{"num_hidden_layers": 11, "hidden_size": 512, "vocab_size": 8192, "hidden_act": "gelu", "norm_place": "pre", "positions": "rope", "rope_fraction": 0.75, "bias": "none", "tie_word_embeddings": true, "beta1": 0.9, "warmup_steps": 510, "batch_tokens": 131072, "train_tokens": 799500000}
MLP neurons of a small language model. Each row is named by its layer, matrix (up: input weights) and neuron, and shows model dimensions 0-169. Each number is 128 + 24 x the weight over its row's rms, rounded and kept within 0 to 255. Numbers have three digits each.
A block is one neuron, or neurons of one layer that tend to fire together. After each block is what it responds to, as a language model described it from the Wikipedia text at the highest values.

L4.up9:128132105129099136087116065102122127150119111139127138147128135134088128145144113100059147145081120113136143131122177124158135158142135103129172099130139106158092165161107136122085121105125105108094139137143110148149135134128174119152160112106121109155146113133191108137138105066112160159122103139148108136107148106118096106170114151093096093130146121161126141134162093125101102124089105110119130107129094146122101111122172148101121134116144126148085137125176155145124151136121134148125109114145150142111085147
L4.up44:129154112166123132103100148144102127125180129165107125117105112100163089125158122090137106113140092124139135115132179117111113128159094093103117091148150122161113162198125108126141121111163114122171109128130193154146075143105165152095136196121132138151136095185139112073139142057147139124144098151133110108077092152142117140149165122136108134166133091139167121100118145096141095122118140137089148138176131172081091127160144123132115086141121124145123116138180128109124142123112135139103129112118122091112096073
L4.up72:122117131173122132163123115123120091114107116124159173106133128133134113077167164111143166159105163120128132179115114083124125143110155100079154118103128150143135128183130135152146136111159108091156112138104139130113170140119146108110160139136144122138113145116141071128142131119129136147111142135096105117132130094141109118118148163111125122111125143123123103105156158117097125100131128141163153118139182076104141142149139101155106154069187183101150165125141087169106132145105157142088101141149123162129131124
L4.up112:177140139154121160153089148092110134133111136090180123114126143146105138152127137126179119165145145108118060135121138088138132103106094052090147137144127146129070168121113132117116127111117092148099120170124113160145135092119165125109130142124098153166105108131150120070130127105118132094133132148127120126113099098152105117091153139112127187127135114128138124122133128148131112088179114145107081099163125130140108148155133106131118137088190160135143121102148095129165149132152152107116144123126156139101134141
L4.up174:160124132142114109100137156110112181126119112147144165141118143138181118106153116153132136142121096087119169130087163120125155091143199103084094114132142145141109119115157155158116147127121054161101104100130150128154094145145132175113125164132132135130095136140166140126138093096152147116136139129130126108131132121102119150148137143119137115136158127138150106108143107127098146134123144111148119105150136128125102142123155162109114121129112113112185164151134119149139135170130083127119125134108141123191094148
L4.up238:178103150148114116081144163108117126075157122127117148141118131143168128107107100131087101117119113133103123108135122132103125121150115141150062145103114138144101154130147129117061133122105155089115128146090078152111128120130143125135145157153156115111117087132144171113104116114109145170104162128116171124099088146144157105181138137140148168136148094175111120141100128113150136096136106099116126122111122088125199103142182140140114121171109157124144138153154138149147085145091103149080139146150080146086089112
L4.up307:093134146145182154092145138114100135090166123154143105144085146138125168131159086109133120101144152096105139140156150098131172093122135100097117170121152175118114138133097104139124157127119160183154113139151170126130143125136127109104121144126098116104188095114130106094122123127163096133144127078133132136137081143090113117137135165160114110155121107138113112123094151153085136132094147119155151113132135129085118154114115123160110137152177143156158113100115134118082157128116109113091122090123132128159096122
L4.up318:075145123186152102067101103147108156103131101132122120127101136138130115136120097126079122160113169132104096136085133139131129147155118136165100072138111117177120120145130122112150164124136137152142137137171129112129157148145112178101100140143153142119135118184198155145121153086089142135129137122139134134130165116111153130178143144133076123155142123153111107120125119103079133120164169135140087126186115158094095153139083121100096093132126130147090103121144136177151105102158143129137119124123106111133121113
L4.up412:154157115142142121074156096107095181121113115115161149108131130105154084117110138141113152123134125091120117155100125113137158143138124144131116115116153126162130127146120139145133110112122137110102132143130153111160133153155082181096125146153115168119093130144105154139119135115123140125126116170165107131064134185130112180180125123169115140083130077140134127143157156150127135128124148112105138103144125105103106143140146105104152131133138158152145140173164113150090099108108118151126137161131156135137097146
L4.up440:148129155099143143139132134131127119121147098141121123087135117150105159126114121156141125201057120127121098159127099122167170092154113169146109120096118118118110149157096154134134156141130106095146091153131199135151173114114178123087147152123132126143128131190126134103154107131114083142085089129106114133075114117168117083095088154119122144126146104121099107150065119134122117159103115073128136115110169117091085156151165117114102132118132148101146134110137104175094144103100117156136140113141167126131163134
L4.up738:150152138125117144106149145117079124134084140157130108165146110132144153130153168089091153149105120134108132146123104114123155143103082113121130136103092117144060177156133110127178132098142086145107096140140144166167129162114131122109155160116155141156115146131154124137122108054108114107145119118142116105125103140136130144112151126179152153088132125158141097145122114118157109123116146130165108114121082132099105150135105136086115122159175135173119126143119109105139149156145093090163104129092156137131099141
L4.up999:123134134149139115118113098121116150125158131148129146132171124151207102126143148091096142141136109087113141168121170103126135158120138155121128140153171172128123124130145151114122144152137112088137080130141184134166121104129135148110135120154137141127133093106144129096118106107102098150174122173127105117102127127108132093128137098159100135117173126134117072083154146133100086097133121150127135106141091107112074152149136135130070168125178155131142122108103126110115166154120107169132084128104151136167093136
L4.up1146:129125089125130127118121129156080150094161133131131170102145102117148157121140135114120138118142121109126152128138141136117118138140139169145099114139148158103133154140128183173110133103123124155139108143118111114197189067119138134137133150144117120162143126183177139106134169116093129140139112110122131169049088094123154119132141122125090117154134079126135136088119137110144113090144125159099147123123097106104112128151087131116101105149136147147155125123155113145097125110158085148127108134170130111146137173
L4.up1349:124147135156122149118137102146150132113088109147139107147160095183158132126129116076125132108119073121120104179119143115129129145127079083106145119152107176157100141132121107043154093166109111098152064121155143171156125102134158149098138152179143110134126056165135125084099129137106121179162155108135136114123115145142135114110117118138093183101104105130154101134176100128135092124140122157129129129151136148129079157138140123122131122123133146121130155159137126143126132107132121135118126107147143168102106120
L4.up1435:123136122116118161111124127126056109126128148103114108141133097155150105122151135104170116117124102105133143126132126122103133118143116129108134125127135134075118165179160141147097136139131133122134136127092155150173121092150157084117114122143188115143144124156178114101115141093132085165141120125089134113123137085116134078143150137167140088121165145144147123125147163136119099166124138131143146107127127090091136108135128137162099134118140151167167101105131142139097150129106114125120090123126131157134154130
L4.up1771:150094170133123121134134105161096160142092127128127142162155129146152148124091138112125079158055103134115149146123119116136113155123131141093162139133146175140139165163109126148142142160127106078115089130145185164126112126104140138109168115142136143116148115106141092099151133123126089139139091122123123132102117120158138149144127153138143129078156077135143108137150123102120092126101171167104137115130139122158108147123149113138120126158177141126125170081121132106085160143135151098100126113139131114144113125
Description: Commas closing a sentence-opening time or prepositional phrase before the main clause, as in "In 1948," or "After graduation,"; also middle letters of acronyms like GOES.

L4.up34:122124110111157158142120161176157140171129128163116150158175163145188163120158131107118137103157113110133115094063110081142146097156073096149117141152122151079094179170120168146070144134147137139141095144139123135154109137139140142123108107126163144095118130082100139127113116107128110117080043088127123141110072159123116129116133144112126095135125144144143110091098144106116166087156125130121116133114110116093135124129121125160140104099137097155156152160127123139155126123140098121152077125156120144133107129
L4.up285:143163159132135141098118091114118120120133132150123142117129148171118130089123120123150125121146123120108108166107126123102113136143099065129155107140118125123148169095142117131103137123118108148121111129101151204109149066133104151112133130092155122067098136091172134131104129113168124146117120108141087162129119158163130104151107159101091114110133103147168103143119123147142157143153109109114117118108118164171098093139139097121114147090117152108111151128138089134130152145144061155110126134165106139132117165
L4.up404:176151140118128142098149133170076134123087109117174145127160165121133139165101170152134142113141120170127087128106191106145155122114127146120107113149102145147100151116157112131177114126113112082075127120164152135097174122153167102127145130169164137089104132128130139097142086133140125091110133133120160146140136118115128159149130129128129130068143112127100142115109147122122095106136136109096152133129132159144096115104099111114109104143139079106172104121115133127102107138127143130116134084092132123164148168
L4.up497:093105160098160148117117113149085145157112145145171200135143168086147121095177139078078143131133136134113171104141159103132142074102167149113139156143143143130143121171153160157113142129149148123150093123116126116101172099173138114112126124164163132119144130151115119154112138140111137139105109082112151144127081148142171091171106107114111078134149175123127098131153135118116125133101112131111129110159125151090145154189124128154103134147113152187131101110116169123133122141134133165103094139139127132102096148
L4.up530:126137153138138059111120118122087098114083149132130141094136192124151128145114142115124123117138093112135110142135136114141158129137090103109111125122151119128124131104156177100111131115148037127150130167159128158141097121109125142109142126174115143124128119147129093129126138126087112105125107089124141087184126137138108157176149108133166144129074139145081102119136131117123152085158132147105162145134096117107120148137096138131106094113128203154085108129179137097114159125146111112100180121143144092107131132
L4.up805:130135128127190122121145121141100131137109153108101153083160155144116101128167131137087135122076133110150172158127120162134135117106110127120161154133150115062149123107134098173154127079126131128105147139176096118165110134141145121103139147128164136146099144143155096089105112131113141100073142112122139144163099169130130127125152179131131142138081133130115140136107104122150154128136109128132094110143101155109111144155074110117109147087123106147096149073136173124128097154126119157115161121155144164123103127
L4.up823:136169163118102136102137116106087114130131134145134107121147145111099118126150177082169138150141146124135116175137151125123138077110127129107136121162165122132145093109108157079120136115151118093094117153138139126137143120174168100114149141104127144092143113177090142134121083116128110147122095091132108151130076122154140088145126151150108130139108051116107133119088141107092148173084173104149127085135176104116144137142166141125158103120157114095164159178150151164128165153151130143149121125159129118187170125
L4.up826:163134127156120133094101131147113105133087160098108128104163146151116101142136155117128107125106138125126111148134105103145171126139144126157191083169124133161120123122145128159121140130118121131100144131086122120132095093156145109114141128115119166128093115162092152126091111130162139155117131100136139144128133142177119144116138149109139157083128095150148137159139148092112147157132150107096084132109115126118088138140136129130159121112127131117137132170107109095180132145138123130147113106120116083137093119
L4.up843:153151152097121125073163130107122167174075157116122144142162152186079115118133133120080141107172104101115158145151146140113169107137168123135119116135090099128090174148114129150153153156134110122191134142166111161115171117166159136081126152136152129169129106161107148109131142119090105185126118102128074104123108110174097150100117130092142094112151111157114115117073179156095107088142125116163121069102122093108140120157144106141117135123128149123140110181119175133099149106119088150098144169164141123115120151
L4.up1068:101202136132120132114097125104115150122136117119110117106130126123132110137146143098104104149155151126092167144157126137132100123121149110137131104173133121129134142143119103159126143061094130136165084114148132113142135151149124111108153125115156147123125162077178122092126134131115126132141112129134109113160098138119124108154147127105147114120097149131134141121103164106122139157137108100125115137158162072085108151100188111116119096116120141156079122169132136082137138100170061115118129130155111108133147110
L4.up1076:083129150168130111097100116186137127097137198142099150133120122100144144105162098112101140185139133096126139185115135142135110179133135122089136109143147136123091104103146145096101138144149122111088129113116149117099133111113149120140163127118142167079113126101173116169081129081119134130175099102105138114170113085166123118123107159115096094177165138154162100135139083074124097112149107072093108142160127113066150119122136136130116126095174085143162096132145161158136148102096117149154124120104110122111109122
L4.up1176:124146123087113131138181164148114154124134123142124132147183140152126135126127103130131146114138141121128133140131114145153146147082120147108143143110129123126157136120113114150130119142078130113068133124124106135106122057140125117121158143165182113140117121152129118077151093136104117119080099060125140161153098109128124127139153132132101106162099106142129106191114104138112147131094139122117108122104090137122192099121108114146176087163135096136152104144119144083123109148083124118118108070101147085150151119
L4.up1534:158099119105127157134147123105135157166142120095117094135132148097141142112131152127125196128103109135120155153123084142142151144107133097107133169116131140153154178101141149156109160134091113128120080151124104125145152130136141109111126169159135104120084110131146127153134129116095084141152128096083157108136128077153158117103147115186099143147141112122115110132154126121131091109112143096122143162121170108083103165136111122124124138163148094138102115133155128139108094152157144151137082135170100126135148123
L4.up1550:130164115135120144095128114123076130108099187110090174142150148103130120119160171167106146177141116056092125157146146156110144155106120112144133098145150120137115111126155117137134138122075113128132126133129165154108126084138195168136161146100096168083091136163167148116145108088117142147099101132119103102149101126126128155122106158106109150155102095142104075161128117132113111085108154130115106111126083089138115123135162122154080143091132151103134142116168132116128132107119154124117137119115120144160160156
L4.up1651:140152112119123152142138101155091134090139127169119103099107129149079168105125114108106110172140121173131143140117124106160174135128104090136093141126127128133081163110130107147153091108138141144109130161160134171111116115090107117093128127118114123139150117143124136134156122114150085179079119138151123149134158135145158146109088147095118124105129116145123106153136118103118114147152125105162110132126115127095089162130130082144103131112106087107133149090115141142154090128096121074096084144140086146132137106
L4.up1827:110125172180119115130122153146138170140116113114173147151133149092139084105098167106135144120155116161134132138162168127146162123131133140127110109113128123084159114120102183143081133118084116093127153134122154117120131117103160086128140119129133108115146107130176120127146120126137099165137114112123095154123108101111130111119138170121128136172095134133119071123101129124155149143121138112104101110094081109081164120139169117079096174135150140122101105109161159127129125156137149121108111149100142115160145150
Description: Digits just after the decimal point in decimal-degree coordinates (e.g. 50.534734°N 5.8…, 46.58…), plus weaker hits on middle word pieces of names in tables and lists (Vol-ler, Brend-an, Sol-ar).

L2.up322:137138129137136148051140110115140169135127151146110116103119138134199122141131161147144138176134083153117154129131101125112134103078164117104157145113140119123096115122114099138107118164100143116104127116136170094115161129129148159139125134112094122121100170094167114114149090102084111149090104100124112186088119109116121102106137112157132161179138123118123115116141119116089148117148163097110138118119119099109086140163190161124121136094146112142177156145157155130135118205103129123144153103136160142175116131
L2.up611:146166132149157125123108117128122158102107118123156127093123137091195094114126167166134151157085097129130145176156127098108132131143141130085088114134141175171115121131096115118101126175118116095156143149140151153134149100090144155126170139144097107123114096132169146101120062104097115161099147067118155120129102142105088119099108117141053167153146086122132118178151110127104147090108135137119152103121120156128163134168155136142151102152152172124138152154170161147118100151134097088078129138146149122137141119
L2.up653:140130131133149089104160090119144172139175137161109132112137157144107126092133133119175122191120108097120133162093162120153163095076159119088139121121131154118144155113129128129148115160144145085124109108124172159131152114101185119106152131123139146136130153117122101131119098119105110147122113118132118147121141096075116135134148114085088140140109159137126108110145127111104109138121132111128166121111128145161105143149131121108087097130154164114123156174152106134125134140154144076134118136121135114118083113
L2.up786:120149138169139129095144096144111151132117144142136149149142118092116121113139151116110138180144112105137115161120115143145132116050172131125131127116126113148167125131113092132146134159126165123154113135141167134122110118109158146103149183130128124144136129109178117123120106107083108138145131070138150151078121108103114108146134105146136133136127125117116128120115130104046151098106095149119102125137123100122109146144108071122122085111120155129124172130184139117150158129158113121103113134135141117161092115
Description: Sentence-ending periods and clause-opening connectives in narrative prose, such as However, Although, but, and that after announced or indicate.

L4.up35:160144120171146112104139090133113133127131133109101142148135108189133133084164130123103113144084132149138136153138092158156116118124103167149169136160135122131165111098135165119149107119115137115163125117150107133104107134152098130071136122134134134151125119151145166137117121083124114131126094099092173131128111124101138187119129126155119147097102125131149096099108153144124178095166140146125136104156110085128108121157116128082127096125100112143137167126110124081079115167119147156119122112140102131152150157
L4.up195:156095150119134126109132142124102140120100161155110168132128163140136131089122134093134148106112124107122148185133139107144129093101083093123107152117159117062124138128121112151130127144127130148101110125118133147125136156120117135095136152101136149129137133133103109152128140141106143149088095114138173128123121142104190136135150136109127085111142135158134075105087118130128123158119163136107120107107094108125147154147140128130144143108134168090118103115131101119175176116160122144125173123132121157195145134
L4.up296:116145168141135119117123113174122129152127151128110131162201136128102162075109148115099155178137109152147118166131128095189121124103171138102136119105176129102122111074117119126108131133105108098101118082137157111128173124122144130140116092098183176115146106137113129123129145145124096115128113147057163070141114148128125103121116105160130096116151155127096132123110133110126112184116159118093125094139140104129157128137122087120147132135141159156170141112096180130123154133145130121082071087097112142121133119
L4.up428:115112187195094121132134141153114175094131139121139146134129112149117080084117082121122158123125119117141142159187146151143144098146085116143157102126123124158118129080156140115163127148127131155102119108110149156135123154128152146120132151168149187132139104169101106109131112116117123110145104127141128107116063153094148155148132156063103109105155139141133131114085117151131179088109141155109083125131142072145114135158122152136127111113143105131125126134119115124109107119117087137114139144122132134088112133
L4.up748:115142135183121136130150108136118153152150168138117171133131164150101141111126142109137128142083099136112128153122174092151135143146081112148116104161117079103122143129107143130110115108084137148066134124125112145160120114099152158133117133108130148149123113163086146151125112102121128113125100109101095157174111142125182114155122188154140139132125102128117137145120099120129145157103183102130105102087089124162148120112114117135122157125114161106144098145097149118138134160115115143116143120162150153158141176
L4.up796:100116126171160144088137138167108152146099145105101124142130154130134125121146146123140161103179139146134184112138111135192159118135133101135127095169158124096139096116115106106127116078124123138137145109133136145117114173101140223111142107148154190075152148166149157169108122094135141105104141112110199103121161155149109157157125042114115133148160147124104144127140131120123125126100099116130145128130137092131128166134130136136125105123142130119118148101109146104099138136119102152097135065137151076078124095
L4.up920:094110156146157121096142142111157131158099132137090163145127135161173152069123104130146123132121126107118141123182143072148145090148144076114085105094156161136119128135143140167157089078129088108169113113128130127133125179138169103095103180121182173109118120122114163147174128134101143104105116130138133146145094142121128173134128156121109120120152107109121121098087130065119159138095148094106153118175171119135152151141112119102133105165160089140153121125135124135133131137114121144148134083110108065156123114
L4.up1155:111135161141087077118150117119134117104164140165097116097117133113142113095100131135121142125145090078136142089118135091139121149088086110125112153112164097153149096118114147144102121165145142152084132108111138135132120111159103099109151189164109161111131116105121139147174114129108096148139074135083096130129145132147128113125101113131102100146193152149100151134117136102151110118122175089130141125117109126106147122177189164140104121160119113098175076176118102139103089163141125105154083157158149138141139108
L4.up1395:129177114145163110084101143140089115128140161125115118124133138113112144085117103109125110107112130127112123134129108116169134114111170092126138163148156156124158165092099118106167147101106129132064124115176123146100099126139108136119140129145135132097122137155123144127168122069123138158119118126132176127112122125151139135136108074156139140156127166170136129093097084149098153142095137142131146094115149127092113124160113101095128102137117142119161088166114117139123102127145132175136158116107131158122097147
L4.up1399:088121139145137133165105084130133113147122099157130103090125161139131171086157130101101095149118101146089120124151141095175116110124139087125164126122128124133115123092126097131132100128159103114125118123109140174138131119128155118133149139139089227131098109124103130123124154091109145117137122132120170090154139160144128119166102096154104149137138139145109156107133142143123172152134163134108096081158123106127119121139135133139158114102108105104167105163099137116120151173079119125137104108153081098167107111
L4.up1533:133125116145108138085136137127126153178144145106150197163129140108114101128139160175139117146159093119122178153136167102137102144085157113106155164129163111113153131111130097113095110148137177155137133118089126127112125141177114125144164131107186108123122134163135155149164146140150134114146113125099148160147127129073159128130084097173093081155135121134132112121151127132105119110123151097155127081132122080133117122148164121110136134114140162112114108106085164129127094177106110135096085095122090060148143148
L4.up1779:101163110147116083126120130109133173094106169129128141132111148087149098116161155114120165131125097124139139132130147099163115126117104087145137094159106123084159114155159147127132138115151134137088122137155161151097177133133148172165166149162088142147112124179131135102159108035086113086126114123146124103126129149122126158145098092110138180112134138128155149143126097137152135163154157111163116084156115086116140106150122110112113152135144136101125088120129145141123095165140101170104114065118089161137127128
L4.up1823:131158142139152096079160148110129098141107174113109112123130110114150149110141113114119149105152089107093156138053142110158142142114160133149131123134093133077097164095136126149133111147162114143116125118134131144120092146149119077105166154130137107139086139130122121104124145143154141100162091146140167113097143171084093120161125107129179122127151095129124092094090143075106150148146151121109160107138106152164145124124116123110137130119111117120119175137104155100129084123147080131118127076150081104118114146
L4.up1902:126196145164131171116123128091148103137109114111127134160097141160113139099124096080108131111090117157097164129143099127154146084120141130140120120146151128124152127158160120101158152104156119141100143134071190132107133090130153122138128121150119139137096121152101138123076094110131140146104096099106118131102121121074123138132110091115091095109144139140123149136125136075131159148124115175091109149148106093157104154148156090102142086097126173131124086140160130093082130114107130115100141107118138110138132086
L4.up1928:113101097157141101136207072185130123132152131120116129101154145136108168127150133116096132129131121102144119143116123133164132157121125086117141099122090109166136108115107164141094133116103127132095142117118153196177140153156122067121143155161129170109123129126096157106113151113106128133067131133078157142150137162101103112170130103131114122142130102153146162154177130130127149082155155155124151153147133103138156118153125091149148151135135138149123124143134162133175098086074110135072123063124101152138088090
L4.up2033:118156105152105096119161103126080145162109136114097145127099117140138138070117133137148139119118120139095120139128123139111173139110110077095112133189128117136163125100112125119128113130135078148118153139107155152100136140128129140087123105145129171139132102095180136121137123090117109180155132113142140152093147090128167183152117135109117125162136156150128132126114183115126116179116156137121165124116095096144056119148147165125104103142153141092091144157179161140146120153145140130075138136168133146077124148
Description: Short final word-piece tokens completing a split word, often names or foreign words, like Fernán-de-z, Rh-ine, afi-re, balla-st.

L8.up184:139132125139152132092148160144162166105157131129153124142144104121088128090149143159140144151104094135101101119142149161120115139146148112119079139104139155146116124164099138149120154111131101115120050106171148134105099160112128152096134127093107078105099142134115126134151080123159101110137111178139099170129095161116106133124127122133135116129097102158145099108157119132088116159100127117153121091125111128109120118146131110106089115104128153127155111134159151151105117140133096101127143138145101141120122163
Description: Non-initial letter pieces inside all-caps acronyms, often in parentheses after a spelled-out name, like MIT, ETCSL, OSERS, INAH; occasionally section-heading == or table |.

L2.up560:134105146153100110136116110144134155098106173158109127118121151137136094110134189137123114154117130108095148127120108120135120103097136126148181099157192131126153084152115170138151174142114146149151142165105122138118136110102106125069135129176162125144103130148128162172140106135142123135170101139155117130141086137137114150109082115132100160169112115115152141155106157127171116155139140069124123166125150136132142132158170134113106115145144123203133136125146128134125134093176074118124132133138134120151125104
L2.up870:126065144151135086102131117118163130109063190137121160102136132094113133116146170120150122146110095089100131142150169162112131145127119135130112085134127115093148098107150125173126134138136116140135130147122132150185155097125130123113134178121108124140102088137144125154136104100097108104167127157111105102112095114130122157128121106077137126138137137146133127121157174106133153123164151130136104107113130152121147115120177157145112121125145123184154114087144126131134081124141075152090105058105125123146101141
L2.up1428:118140174098157140139137131137116163174117125162098128129093125172133092127104119085119158121127069093116161126081168137127097142129086123114166153122161102132106178126095122138089158096091121148099107138155137155091110117152149157094135134133141165194122127157170154144166114115162118118179103140124072110106123143107161166111147130111105132101124168135115165151132167100147110129119153109102088114161129166161122155129182120127149083141120069114115167116115131150106086155127109114113117106158169153136132141
L2.up1693:097089145147172081150100088127130148078140137143136114114151107157113144128136139089088119105114082058099126125113120135124112114136138090114134102151141154123125124163124156160117151148113132160114123114148149136092094125123158123093135114126129125117127140134148173131160151079110109166158059078116097132147089136103124138113106128141131159071124124098147118138117183136120161104122156137111121117162157153131152134135114048134118102112135137175169147135091107137091096193118119138134140135143110126166138088
Description: Final word pieces that complete a capitalized name or title, above all the feminine "e" in Marie, Simone and Parise; also "of" in book titles, Grande.

L8.up834:139119171126124109142152135117147156101104146123126105109101119139109143095156160112113149128099087118119114140157086138104173100125114088127108117098155146095150119134119071159132103149117160098092087141135176144111136126156121135142143148143141147092119111163120149099166101141114117104073114104122120155125117119138091106166121122116102125127148125160106148121112120127140138123145127139135124112198129107115144193117118133116144126111097133151106074138094141138125113129151145145117116137163101152110144149
Description: Short subword pieces inside or ending uncommon proper names and foreign words, mostly non-English, e.g. Per-ku-čin, Le-ga-zpi, Etrur-ia, Kur-sa-al.

L2.up1467:138128112107131107119104159139137150154086194121123163151170126153145125119105118104118096129081133162120129163108116133143177159094163132130145065164111175081132094136089099138162146111084118126144102127136144145154138159129111123106126124132114118131082138109147089093128044139108151151107159116088143138158125087131118107115130113108140120132107132128151112153127127090167137099122155108151106093140147145100119137128157146085125162150179127128088123121185161133134089108160099110152154139132103116125144133
L2.up1496:164121142120152119126148115158122111101113163141131152143136151136153122095150140084138173123190144110122111134116152117128152148123163111138136147170125145117126125132118122180109123107148106134072094138112116129128119124110144118135127086110138131141108096113148128141169119134115103177105141114151103130119123072139109122081069126103118157093153108078176109153087123111168136085119142141149134087117125129115149133125126124085132123115124052153111130149147129107111164121084129081121119153149110097141106158
L2.up1673:171155159093118160121115162132104124124120148147111147119111129110102122154157133133095146114154123138126150144152144124187134125112136107116121103108098081113084155138102091145115138170129129128105137121149154133121098115151131167108124137150141141139108124157165152139162089167141110127106139113138121126170112143118111152139108118106168123113127160133119152096078137130171086144082154151091155118129150101141148146133129086152072114126154106094129100116135130132119140150176071099138117133159102114150097174
L2.up1833:158154142129176136107168137122109171104127153135110192120127141141118103103079121150120160145115087159128120150134094142156190085124149136130139158104136110083133153101127108102140152119113112128136131123142128136169126125101138133134148166168134160121066127157154136153117115160098128124129145179138116145155123127117084123141086177142134111105158155185169136147134149114109137165119155124161123125131101103123132092123147096119099147158143140109092123122157161081137124124116102137093109160101139126092079098
Description: Digits inside multi-digit numbers, especially the second digit of years and coordinates (1‑9‑88, 12‑0.53); also word-start pieces such as sub, Nar, Para.